MLP neurons of a small language model. Each row is named by its layer, matrix (up: input weights) and neuron, and shows model dimensions 0-63. Each number is 50 + 12 x the weight over its row's rms, rounded and kept within 0 to 99.
A block is one neuron, or neurons of one layer that tend to fire together. After each block is what it responds to, as a language model described it from the Wikipedia text at the highest values.

L4.up47:62 45 53 49 61 51 55 63 28 58 33 34 37 48 57 49 85 37 26 34 67 51 63 69 56 36 41 48 50 40 48 38 43 50 61 66 49 37 41 43 60 38 75 39 40 61 50 56 50 43 35 63 50 36 44 22 57 41 57 44 51 31 68 40
L4.up230:44 46 60 55 64 49 38 69 43 36 43 47 50 50 40 50 66 70 66 30 38 65 54 61 37 64 35 37 60 36 66 61 60 52 63 69 38 65 66 68 67 64 46 48 57 59 33 39 58 60 48 29 59 34 42 66 37 67 65 61 47 44 51 55
L4.up1013:64 57 40 53 39 40 58 36 50 50 57 78 73 47 62 49 52 42 42 53 40 57 49 52 53 62 37 53 53 40 66 62 44 30 81 66 44 44 65 44 61 36 40 55 47 51 58 54 58 70 57 38 45 44 50 48 43 26 62 43 42 51 49 42
L4.up1171:76 61 40 50 63 53 37 49 29 51 38 38 46 47 45 53 43 53 52 44 52 55 38 37 64 51 30 40 44 31 51 48 37 54 54 31 58 58 26 58 33 17 43 34 41 55 52 48 33 43 67 47 52 48 52 56 65 35 56 52 46 38 51 71
L4.up1518:39 54 49 39 34 55 62 33 53 48 37 52 63 46 80 46 67 52 67 68 62 52 53 65 34 57 49 68 31 51 57 32 68 23 66 35 62 76 50 39 55 53 41 72 25 37 45 53 54 30 61 50 46 40 45 49 50 24 48 44 37 51 59 33
L4.up1561:62 31 69 69 52 54 24 71 43 40 38 53 38 56 49 68 46 65 44 53 39 60 54 49 51 64 35 57 59 48 54 33 51 49 57 41 51 64 44 44 62 32 41 57 36 53 51 49 66 32 53 38 54 68 29 64 72 52 40 35 51 46 57 75
L4.up2748:60 48 39 51 57 37 46 34 33 30 59 48 54 28 58 44 33 42 27 46 52 76 35 52 61 58 51 56 42 25 50 60 53 55 59 56 54 47 55 50 53 22 40 39 68 44 26 39 53 50 45 35 63 61 36 29 49 43 45 27 48 45 53 68
L4.up2808:85 53 68 26 44 47 39 39 47 41 17 63 61 57 55 58 53 47 26 53 40 54 33 52 33 60 41 60 62 49 46 38 55 53 51 40 42 50 60 32 45 61 42 50 44 48 34 26 42 59 49 75 46 46 35 43 40 49 47 43 45 42 50 55
Word-final pieces in rare words. Final or inner subword pieces completing rare multi-token words, mostly Latin taxon names and foreign-language titles, e.g. leptost-achy-um, florib-unda, producătoril-or.

L2.up698:39 49 54 62 35 55 36 49 51 39 48 59 68 41 61 53 53 63 54 60 57 53 40 55 65 51 46 56 44 35 49 51 45 38 42 29 52 51 40 52 61 30 49 38 40 54 39 51 33 39 64 46 57 45 51 22 66 46 72 38 42 56 33 59
L2.up970:47 43 59 40 15 62 23 34 47 50 37 39 62 67 60 55 40 41 70 40 47 60 43 47 44 64 40 48 50 55 46 33 27 37 39 46 68 56 51 47 54 48 48 38 53 76 43 51 46 55 70 38 42 49 45 39 56 31 71 62 42 46 39 50
L2.up1738:42 39 51 31 43 67 67 52 45 38 43 48 39 27 43 51 47 53 52 51 47 42 52 53 64 41 70 37 55 37 26 28 42 44 36 65 58 52 27 26 51 48 49 37 61 62 46 64 54 34 86 44 61 44 42 28 47 55 57 38 39 76 56 52
L2.up2000:67 52 60 28 48 61 49 49 37 43 32 36 61 59 64 54 60 53 65 58 47 62 49 64 42 61 31 62 43 42 47 47 40 46 49 09 40 56 52 63 42 42 49 35 59 64 21 72 51 45 65 38 45 49 65 52 66 49 58 47 54 39 31 54
L2.up2015:51 63 31 39 47 58 63 59 44 50 40 53 50 55 53 44 56 64 35 51 83 43 48 49 53 71 56 42 64 52 43 62 55 54 71 64 57 67 33 65 76 28 57 51 36 59 33 40 31 43 66 51 52 47 44 33 63 33 51 51 44 45 45 56
L2.up2078:66 48 41 65 30 53 55 61 52 39 65 70 72 36 47 68 62 69 43 59 59 30 55 41 56 53 61 48 44 42 45 66 47 55 59 34 49 71 36 44 47 43 64 43 37 59 38 47 46 40 50 35 59 60 50 33 53 31 65 42 56 34 56 60
L2.up2713:59 61 52 54 29 63 52 48 43 26 43 48 57 41 55 59 32 50 53 53 52 58 51 60 54 72 37 40 44 60 50 60 37 40 55 19 48 30 54 64 57 37 39 45 34 69 37 45 43 50 53 50 56 28 50 45 50 45 80 44 46 48 24 46
L2.up2882:52 51 54 44 46 44 57 49 27 36 48 41 74 35 45 46 36 49 15 51 46 62 42 57 39 45 58 38 51 43 43 46 38 53 51 49 59 73 47 83 57 35 34 41 54 63 49 57 59 51 57 49 42 33 45 40 62 12 66 34 49 43 52 35
Final subword of foreign names. Closing word pieces of long split words, mostly non-English names in tables and lists, such as Kabadd-i, Ilavsk-á, Guine-a.

L3.up2873:37 58 75 49 36 39 73 33 62 36 48 53 41 43 45 46 44 63 49 37 46 44 68 40 63 33 48 41 46 49 39 39 49 48 45 60 50 64 57 54 55 62 46 46 41 50 46 61 57 50 73 62 56 68 49 44 34 32 71 39 38 57 69 52
Start of personal names. The first token or word piece of a person's first name, often after a table pipe, comma, colon or title, e.g. J in Jörg, Paul, Helen.

L2.up948:47 46 73 56 37 75 46 43 68 47 40 46 77 42 47 73 69 47 67 51 41 42 66 33 35 42 20 65 37 49 45 43 64 50 53 31 43 61 34 47 46 49 44 50 29 52 38 50 67 55 50 42 38 54 60 72 46 64 45 55 34 34 59 59
L2.up984:45 37 66 58 54 60 30 51 53 49 32 46 66 68 50 62 66 71 56 44 58 53 42 60 50 35 22 53 49 40 60 37 44 54 62 52 33 47 52 50 47 53 60 32 37 51 37 48 50 56 54 31 61 39 75 46 52 66 68 55 48 51 56 53
L2.up1007:40 41 60 59 40 55 39 42 58 27 50 59 56 51 58 64 62 79 51 51 73 46 38 65 44 38 24 42 51 63 46 39 39 47 59 43 50 49 47 37 58 39 36 40 37 49 52 52 58 52 62 43 35 62 62 62 48 57 61 48 36 63 50 68
L2.up1186:52 43 56 68 48 40 53 41 71 51 30 42 47 54 42 63 44 48 67 50 55 25 48 41 58 40 40 48 52 47 45 19 36 52 58 63 41 36 33 46 36 59 47 39 45 43 47 37 70 50 60 46 81 49 52 71 58 50 89 63 28 52 42 57
L2.up1314:43 49 54 38 41 53 54 31 65 48 36 28 61 56 49 81 45 56 62 66 61 49 58 62 55 46 36 26 42 58 39 40 54 57 42 60 39 43 62 48 58 66 47 27 57 40 69 59 66 60 51 45 57 57 68 57 47 50 86 61 46 46 68 48
L2.up1656:50 49 47 54 45 29 36 49 47 47 46 50 48 45 50 53 40 42 53 66 31 52 38 48 61 53 48 37 52 50 43 28 53 60 29 75 45 24 28 82 42 54 39 51 66 41 68 60 58 47 54 28 60 61 37 58 43 61 26 51 68 70 57 58
L2.up1972:59 61 39 40 45 51 39 29 69 56 33 36 61 47 52 56 65 32 71 57 57 39 55 46 67 35 24 58 51 59 41 41 69 44 41 43 41 64 48 72 55 61 34 35 61 58 58 45 61 50 55 48 60 56 51 56 18 62 43 70 32 41 76 77
L2.up2620:44 47 34 69 25 47 51 50 76 50 63 51 46 44 38 63 43 47 38 47 64 53 66 47 63 49 27 47 38 37 51 41 47 49 48 43 45 41 45 28 47 71 39 43 49 51 70 41 72 44 60 47 61 65 61 55 67 35 59 52 33 62 63 43
Surname after first name. First token of a person's surname right after a given name or middle initial, mostly in lists and tables, e.g. Michael Lewis, Thomas J. Lane, Joe Biden.

L2.up182:37 54 43 60 72 61 38 38 52 53 65 56 69 46 73 48 47 63 45 47 54 71 40 41 46 34 59 68 31 47 52 45 47 50 47 47 59 48 59 77 53 49 24 43 52 43 43 39 43 72 72 44 51 55 48 52 69 41 36 62 31 70 65 64
L2.up283:54 48 45 46 28 32 55 45 61 34 53 37 43 54 61 60 64 80 40 44 68 49 55 57 42 48 39 53 56 39 47 62 38 39 61 40 60 48 53 63 51 41 36 58 29 68 45 56 61 45 67 51 36 68 58 61 50 50 71 46 42 45 51 63
L2.up644:51 61 42 67 63 32 54 31 51 51 58 32 50 54 51 39 53 59 27 55 59 73 48 41 19 54 35 37 68 41 63 63 58 51 45 61 64 63 56 55 49 63 19 52 55 50 53 46 49 46 54 59 29 63 46 36 41 62 45 51 45 48 54 61
L2.up1066:64 73 37 51 45 70 56 41 72 40 87 39 53 16 59 68 51 63 45 42 54 65 43 57 40 59 55 42 63 54 58 68 37 61 57 46 53 47 45 64 47 40 64 40 49 54 35 32 54 36 65 30 52 40 49 24 38 55 55 49 33 42 56 59
L2.up1504:33 61 32 39 55 35 48 43 38 40 47 56 37 48 62 48 47 59 58 70 46 73 45 69 30 30 33 64 37 71 41 75 59 30 44 52 43 51 37 69 52 34 41 29 71 64 37 46 55 54 57 45 22 43 30 52 41 56 57 47 50 49 60 52
L2.up1802:47 53 62 62 52 29 59 28 48 45 56 50 44 69 44 62 59 38 48 39 64 57 63 23 56 54 37 55 49 43 41 08 55 28 37 62 72 56 53 66 54 41 39 49 71 58 78 59 52 38 67 53 48 58 36 70 43 67 35 48 48 61 71 36
L2.up2101:65 61 39 51 65 35 52 43 50 66 66 27 96 48 47 33 40 68 37 52 58 67 36 47 47 35 44 35 38 38 61 53 58 56 43 69 48 37 67 58 51 59 31 41 70 58 67 61 70 50 46 57 36 47 60 40 56 39 58 49 45 60 54 64
L2.up2169:70 69 38 45 34 40 54 51 42 38 76 48 46 35 56 54 65 33 56 45 64 59 34 30 33 55 37 55 39 53 46 55 50 43 19 64 36 44 59 61 47 47 55 42 59 50 38 19 48 52 76 35 35 53 53 63 64 48 39 46 38 47 51 65
Foreign-language word pieces. Mid-word pieces and function words inside non-English names, titles and terms (Polish, Romanian, Croatian, French, German), e.g. de, ti, chaft.

L3.up2821:32 43 57 59 54 53 46 32 67 39 36 61 50 56 61 70 53 75 57 45 59 36 49 55 39 62 33 55 53 47 34 47 43 45 39 43 40 59 25 42 50 40 53 45 39 45 52 59 54 43 67 47 48 56 72 50 52 61 67 39 29 44 53 57
Given names before surnames. Given-name tokens or their word pieces in full person names, after role words or in table cells, e.g. Rachel (Innis), Aub-rey, N-adia.

L4.up74:31 48 44 55 60 46 36 50 44 35 62 45 71 59 43 54 52 37 42 43 63 38 45 54 55 62 63 50 21 35 22 53 76 46 54 46 44 57 47 53 53 46 26 43 46 44 50 38 33 35 65 43 52 32 46 29 74 56 36 71 40 53 70 33
L4.up992:55 65 50 49 59 36 44 43 73 56 45 50 43 57 54 50 51 61 37 49 65 55 65 44 32 52 62 51 48 42 50 55 56 22 55 45 43 55 58 49 73 40 73 58 23 38 60 49 61 50 62 41 47 49 45 53 62 37 58 62 51 63 46 32
L4.up1002:49 55 48 64 59 52 37 47 54 71 29 38 44 40 75 59 42 55 34 65 48 40 47 53 56 49 40 57 30 47 20 52 62 58 36 51 49 57 44 41 54 53 51 69 49 65 69 63 43 36 29 53 58 53 41 38 51 31 50 14 47 50 54 57
L4.up1070:38 69 68 65 39 49 59 52 48 64 43 50 46 51 55 47 48 57 37 59 37 32 45 75 44 42 52 31 48 37 49 45 52 20 53 51 56 42 44 44 36 32 64 34 37 57 51 54 47 42 41 79 73 47 37 35 68 41 55 52 40 56 52 26
L4.up1239:58 43 43 54 43 32 59 60 66 54 38 45 52 59 42 48 32 43 30 66 28 39 41 60 55 93 58 41 43 45 38 47 58 36 44 18 50 52 56 54 52 67 70 64 60 43 57 46 41 39 22 75 64 60 32 72 71 42 44 39 41 75 49 39
L4.up2221:37 53 56 85 50 50 48 46 56 63 54 60 51 45 43 50 61 45 29 35 37 40 60 64 48 43 57 39 46 46 48 47 73 33 41 58 43 61 31 65 37 59 59 50 49 43 56 46 37 37 63 59 62 44 39 43 58 42 49 44 52 48 48 36
L4.up2428:43 44 64 60 65 35 46 71 32 32 60 66 53 26 61 63 67 31 66 40 42 36 29 60 40 49 52 69 23 45 66 46 51 54 75 33 47 50 61 32 31 38 38 65 29 32 34 41 37 23 55 33 57 68 43 64 36 45 39 44 60 87 53 50
L4.up2510:33 58 33 49 48 56 70 81 48 63 48 48 40 35 49 56 43 65 47 57 45 50 38 59 48 44 45 52 35 53 52 58 40 47 67 53 48 70 41 58 55 56 53 63 36 55 71 33 52 38 48 45 66 62 35 42 66 55 64 37 47 57 65 43
Prenominal adjectives after articles. Adjectives or modifier words, often ending a multi-piece word, right after "a/an" and before the noun they describe, e.g. massive, thriving, large.

L3.up1306:48 49 64 67 59 28 46 48 55 66 48 60 25 48 37 58 59 59 37 30 46 48 26 57 54 38 65 37 54 46 47 50 63 32 36 61 45 83 46 75 58 40 50 65 46 65 61 45 67 30 68 62 69 40 57 33 49 53 55 53 37 32 51 25
Indefinite-article head nouns. Singular nouns, or the first content word, heading a noun phrase introduced by a or an, often after adjectives, such as a short article, a large bend, one segment.

L3.up1589:48 27 30 48 39 67 57 44 43 48 39 54 50 67 64 55 56 60 47 41 48 54 36 42 71 36 58 53 58 44 25 53 30 47 64 42 44 53 36 45 42 43 60 35 37 70 47 32 75 35 54 51 42 75 34 40 23 55 57 61 34 39 47 68
Sports stat and action terms. Sports words in match reports, box scores and tables, such as runs, goal, rushing, substitute, half-volley, plus blank separators between scorer or team lines.

L2.up10:58 46 57 61 48 45 56 58 36 58 34 47 40 48 47 55 30 59 39 40 60 43 46 50 51 52 28 57 40 27 44 38 47 59 65 62 57 47 62 48 60 48 60 62 51 44 45 80 39 39 47 42 70 45 47 39 43 46 72 48 48 49 45 28
L2.up532:50 52 64 75 59 61 40 43 46 72 53 55 34 53 66 66 46 42 20 42 37 35 53 38 45 60 51 42 43 41 43 53 71 45 47 52 43 74 53 57 53 33 63 42 36 50 59 49 60 31 60 72 46 59 45 41 50 41 53 46 44 55 30 38
L2.up925:51 37 64 49 60 52 58 59 55 67 62 45 47 41 44 42 54 69 46 47 56 60 35 58 49 61 56 47 48 61 42 48 46 50 63 62 50 69 71 37 40 32 42 37 49 64 35 34 49 44 29 38 59 43 47 33 42 61 60 38 34 38 47 39
L2.up1307:45 71 42 28 38 30 46 43 49 38 66 58 57 47 63 39 28 39 31 37 55 42 44 25 39 47 46 66 36 60 27 58 51 47 56 48 34 81 40 28 57 50 39 56 28 68 25 40 32 49 37 35 38 59 50 48 29 54 58 45 45 45 36 73
L2.up1528:44 54 30 68 31 58 54 50 60 61 50 62 33 61 66 51 52 74 38 58 46 64 70 50 46 20 27 40 38 66 50 38 44 37 43 64 41 54 58 60 54 51 58 40 48 50 51 40 66 41 35 49 60 47 43 42 69 34 55 44 30 63 31 53
L2.up1606:39 62 66 54 62 51 58 53 70 42 62 67 44 71 53 28 57 48 40 54 49 57 42 26 52 46 40 58 42 61 38 32 27 35 60 77 59 63 63 57 79 56 53 45 35 35 71 26 54 53 30 56 67 73 44 59 45 42 38 35 49 67 59 54
L2.up1633:39 54 56 53 49 53 38 65 47 55 64 65 49 66 61 58 39 51 38 45 55 35 38 29 75 40 64 66 43 42 53 36 56 39 51 40 87 65 55 53 54 31 47 42 64 63 67 53 56 42 43 54 44 82 48 46 49 43 47 62 26 67 45 56
L2.up2462:74 43 57 53 57 36 69 44 37 33 35 66 69 58 30 50 46 77 37 56 23 66 34 51 49 58 59 52 62 49 60 50 60 24 68 47 53 82 45 50 66 54 45 59 41 53 35 41 34 42 26 41 80 49 34 52 50 15 49 51 36 51 52 22
Word after indefinite article. First word after "a" or "an" in a noun phrase, usually an adjective or noun modifier like private, public, business.

L4.up100:52 63 46 50 52 37 57 47 24 51 42 49 58 43 63 48 59 57 38 54 49 44 43 47 39 53 57 61 31 55 47 38 57 30 43 47 51 57 29 42 30 61 49 56 67 40 32 58 39 56 34 79 52 66 30 43 40 54 42 52 35 53 81 42
L4.up826:50 35 53 63 54 42 38 25 47 56 45 43 55 38 60 65 57 53 30 52 62 49 36 39 49 42 59 41 57 42 47 30 56 51 44 51 51 65 49 59 31 37 39 21 37 39 53 64 48 60 72 57 48 58 35 51 45 29 62 45 40 40 45 59
L4.up1237:50 40 42 38 55 24 43 43 48 43 65 54 48 53 56 61 61 64 41 44 43 63 23 59 50 72 51 49 45 62 44 39 52 44 47 56 63 53 35 61 65 38 35 48 49 58 41 52 55 30 68 57 41 70 45 42 57 59 62 41 23 28 68 35
L4.up1567:71 45 49 46 53 54 54 30 49 55 58 63 32 38 43 41 62 53 26 38 45 70 57 37 44 61 53 67 44 45 40 33 62 40 54 38 68 54 46 47 59 42 34 40 46 34 54 70 70 46 53 64 30 56 54 56 64 60 48 36 25 31 59 44
L4.up1936:34 52 63 44 32 41 57 55 38 48 45 63 45 67 55 69 34 59 51 17 47 43 66 44 38 46 39 64 44 38 49 20 49 41 63 51 68 65 37 28 55 44 50 50 34 56 57 63 47 50 55 71 68 80 65 43 32 45 69 35 22 53 78 36
L4.up2169:24 44 61 48 56 24 50 46 42 47 29 30 43 62 50 60 28 50 54 35 71 49 52 45 33 67 36 59 40 45 59 50 44 53 55 36 45 44 61 47 65 36 46 39 47 30 26 29 45 43 55 48 34 61 64 46 30 44 70 47 38 46 45 40
L4.up2237:46 45 72 52 36 32 60 27 52 47 40 73 46 38 11 61 44 54 56 65 44 53 23 43 59 60 46 52 41 64 37 45 48 46 57 59 56 61 37 39 55 14 56 66 52 41 51 62 54 45 62 70 63 75 40 49 51 34 49 46 42 49 63 54
L4.up3023:58 70 61 50 54 37 77 44 56 52 84 35 70 58 49 50 48 46 34 38 45 64 48 24 31 54 30 51 63 62 67 50 53 59 37 76 47 51 58 60 30 48 38 47 45 55 57 57 59 47 44 72 39 56 52 31 53 48 58 48 37 56 56 55
Before a surname. The token right before a person's surname: first names or their pieces in lists and tables (Julius, Jürgen, Ivan), or role nouns (singer, Chancellor, filmmaker).

L3.up1708:66 39 41 52 58 48 44 46 35 56 38 50 48 32 46 59 45 85 41 62 44 73 52 52 53 60 29 43 43 33 58 53 29 56 54 82 36 45 58 46 73 42 54 74 68 65 37 29 63 33 44 32 51 45 64 49 53 50 71 45 52 49 49 75
Scientific term word-pieces. Middle or final pieces of Latin-derived technical words in biology, medicine and chemistry text, e.g. thrombocyt-them-ia, leptost-achy-um, lymph-oma, triethyl-amine.

L2.up27:30 52 43 60 50 76 39 42 42 41 53 34 57 42 46 39 41 77 52 62 41 50 38 53 70 59 52 55 50 39 43 58 56 59 45 31 51 41 44 49 57 59 30 37 52 51 67 42 64 22 47 47 61 53 50 41 45 67 60 51 35 44 38 66
L2.up244:52 55 49 42 51 56 75 40 55 51 40 63 57 63 53 32 32 53 48 47 51 58 66 47 43 35 42 44 58 36 20 53 53 40 43 55 67 58 61 43 32 52 48 46 50 64 61 62 52 34 64 54 51 73 36 43 53 56 36 58 36 49 63 63
L2.up805:42 57 30 45 54 47 45 43 64 41 70 63 56 45 63 45 62 55 45 25 69 64 45 64 47 42 54 32 48 53 35 48 48 62 47 45 63 32 42 34 35 58 52 35 38 65 73 51 59 33 74 57 53 76 60 30 51 66 62 64 35 39 51 85
L2.up986:51 57 45 78 39 46 45 54 54 50 49 28 63 50 62 20 51 59 44 55 56 61 49 57 30 68 64 53 57 27 66 42 51 46 51 56 38 58 44 39 60 60 56 56 86 78 48 26 27 29 54 48 62 33 54 47 53 58 44 38 48 38 56 61
L2.up1198:48 29 38 62 29 33 53 51 38 21 69 39 45 37 68 57 50 60 49 55 66 59 39 39 21 40 35 59 53 53 52 57 65 47 51 61 70 54 47 48 43 46 33 43 72 78 54 56 61 50 60 40 54 45 45 32 62 65 37 47 44 52 43 79
L2.up1459:41 39 21 58 30 48 45 37 65 30 40 27 50 63 51 57 77 51 50 50 62 59 53 42 23 53 30 35 48 54 41 38 48 59 46 54 35 41 51 56 38 35 57 48 60 55 65 31 43 47 48 58 45 32 51 31 67 47 64 35 45 47 43 50
L2.up1485:47 73 65 39 47 51 26 43 55 46 70 35 50 21 48 57 45 51 49 44 52 62 44 52 50 55 47 42 73 45 35 54 59 36 46 44 51 63 51 55 55 52 78 45 62 36 61 56 50 42 45 48 58 58 34 47 44 34 37 35 60 49 69 62
L2.up2164:32 51 49 37 35 42 59 54 54 53 52 60 60 55 59 56 50 72 44 39 44 53 64 43 41 60 62 34 39 60 35 43 48 40 48 51 61 53 57 49 49 46 42 50 49 70 66 49 62 23 68 55 36 42 55 35 54 58 40 24 31 40 75 64
Sports score numbers. Digits and en dashes in match scores and results in sports prose and tables, such as 0–1, 94–89, W 32–0, and the words right after a score.

L4.up138:26 59 56 83 44 26 74 46 70 47 35 78 52 50 21 63 43 54 65 54 53 33 81 37 44 70 37 46 41 65 56 27 48 54 36 48 47 46 49 61 40 48 52 46 52 53 67 50 55 31 68 47 66 47 40 41 26 59 64 47 46 64 58 39
L4.up682:37 59 57 43 41 42 33 34 63 16 57 56 48 44 30 54 65 24 44 47 67 59 50 57 41 44 47 54 44 59 55 48 32 53 80 57 41 51 51 60 51 61 55 43 44 62 56 62 75 41 67 32 51 53 44 70 49 41 52 46 34 46 52 82
L4.up881:52 41 44 55 57 47 58 44 49 52 36 61 55 59 35 58 24 53 43 39 62 77 46 50 28 39 38 35 38 44 73 46 53 33 59 66 43 66 50 62 58 47 46 64 44 48 54 55 71 38 63 57 77 59 46 57 50 43 58 51 44 45 62 44
L4.up1072:39 34 71 47 39 43 46 50 50 32 45 52 54 52 46 64 67 82 72 33 27 36 54 52 52 56 30 49 62 65 69 33 34 51 53 50 49 48 50 39 61 44 64 62 27 46 56 39 48 61 57 74 44 77 49 47 70 52 77 53 44 52 63 44
L4.up1398:39 48 64 57 65 39 61 26 65 53 51 55 36 52 38 34 26 53 55 57 57 41 41 59 40 34 53 62 58 59 44 46 39 31 59 63 48 80 49 53 48 61 62 67 53 41 56 50 56 48 66 43 92 42 27 42 66 47 56 43 43 55 71 38
L4.up1415:60 45 68 53 49 38 61 72 46 63 63 66 60 48 43 59 40 36 54 46 47 44 44 54 33 78 50 59 54 48 39 33 58 45 52 61 37 59 32 42 33 40 53 57 47 41 42 62 48 45 57 72 58 53 42 38 45 53 65 39 56 76 61 70
L4.up2258:37 53 54 59 55 43 67 29 54 45 67 47 33 52 49 50 50 62 47 73 62 54 57 54 70 41 36 65 39 41 30 24 39 48 56 53 41 40 46 29 62 56 41 67 48 44 59 62 60 41 80 59 51 54 42 62 55 31 62 34 34 57 80 47
L4.up3039:47 23 69 46 37 47 68 54 57 47 42 40 55 74 39 54 54 45 76 55 41 24 39 48 32 43 42 57 57 55 45 21 48 62 51 50 33 51 34 47 43 60 29 46 30 32 57 36 55 58 55 65 34 56 46 49 47 36 63 51 35 50 70 63
Person first-name onset. The first token of a person's given name, often split pieces like An, L, K, mostly after table pipes in results, cast or election rows, sometimes in prose (married Louise).

L4.up710:60 38 45 52 42 44 47 52 69 45 47 58 60 70 68 61 35 63 66 30 52 72 25 42 36 63 35 66 60 45 50 64 57 54 51 46 82 49 47 20 52 52 65 36 39 58 72 59 51 25 43 43 41 75 45 27 44 48 53 57 38 47 64 72
L4.up766:40 62 40 41 26 51 54 67 41 60 40 32 71 51 58 56 66 44 26 68 51 47 52 63 40 31 57 34 50 54 66 47 25 41 58 58 44 53 48 46 39 55 41 50 48 68 60 57 61 41 56 38 58 57 35 46 50 59 62 49 43 55 68 59
L4.up847:33 60 33 57 61 45 48 54 61 60 47 56 82 58 35 64 52 47 48 60 52 54 44 83 52 47 69 54 56 51 55 49 45 39 57 36 60 47 55 36 62 49 44 63 51 55 57 55 60 41 41 30 26 55 39 23 47 55 51 36 49 55 48 73
L4.up1653:47 65 42 50 37 62 59 49 53 58 55 43 38 52 83 46 43 58 50 49 30 65 35 40 55 41 49 42 53 63 35 67 13 57 56 68 38 64 67 38 48 43 51 51 54 58 51 47 43 45 51 71 50 57 35 55 40 63 52 55 43 47 51 82
L4.up1831:26 39 42 50 67 55 56 65 61 46 30 48 55 62 48 54 49 59 69 34 31 75 49 46 61 73 41 53 56 53 36 60 48 26 48 54 50 56 54 43 69 55 68 61 42 50 40 58 46 32 41 49 50 74 59 43 40 60 52 40 47 48 49 61
L4.up2507:42 32 40 60 55 40 65 75 46 51 28 42 53 45 50 71 59 50 54 46 67 17 67 45 53 37 40 84 65 53 29 60 46 55 61 31 33 37 37 39 50 51 71 52 34 54 28 43 51 58 55 57 35 36 67 32 60 43 73 49 52 46 50 72
L4.up2954:68 50 49 56 39 58 68 44 38 43 56 48 45 45 19 52 33 46 48 23 55 57 57 53 66 46 45 43 59 35 44 60 23 68 37 51 38 41 49 27 64 52 61 53 37 51 51 62 55 64 39 35 59 52 37 66 37 52 72 49 39 55 43 73
L4.up2978:45 42 50 30 45 57 41 51 58 57 47 33 65 53 65 43 61 73 61 47 58 51 32 59 50 41 35 65 71 54 41 67 33 55 57 43 50 59 48 46 39 33 63 43 45 51 56 48 43 42 61 67 68 58 60 61 51 39 88 37 26 57 46 63
Sports match scores. Score digits and the table separators or dashes around them in sports results, such as 2–0 and Home | 2–0, plus words narrating game outcomes.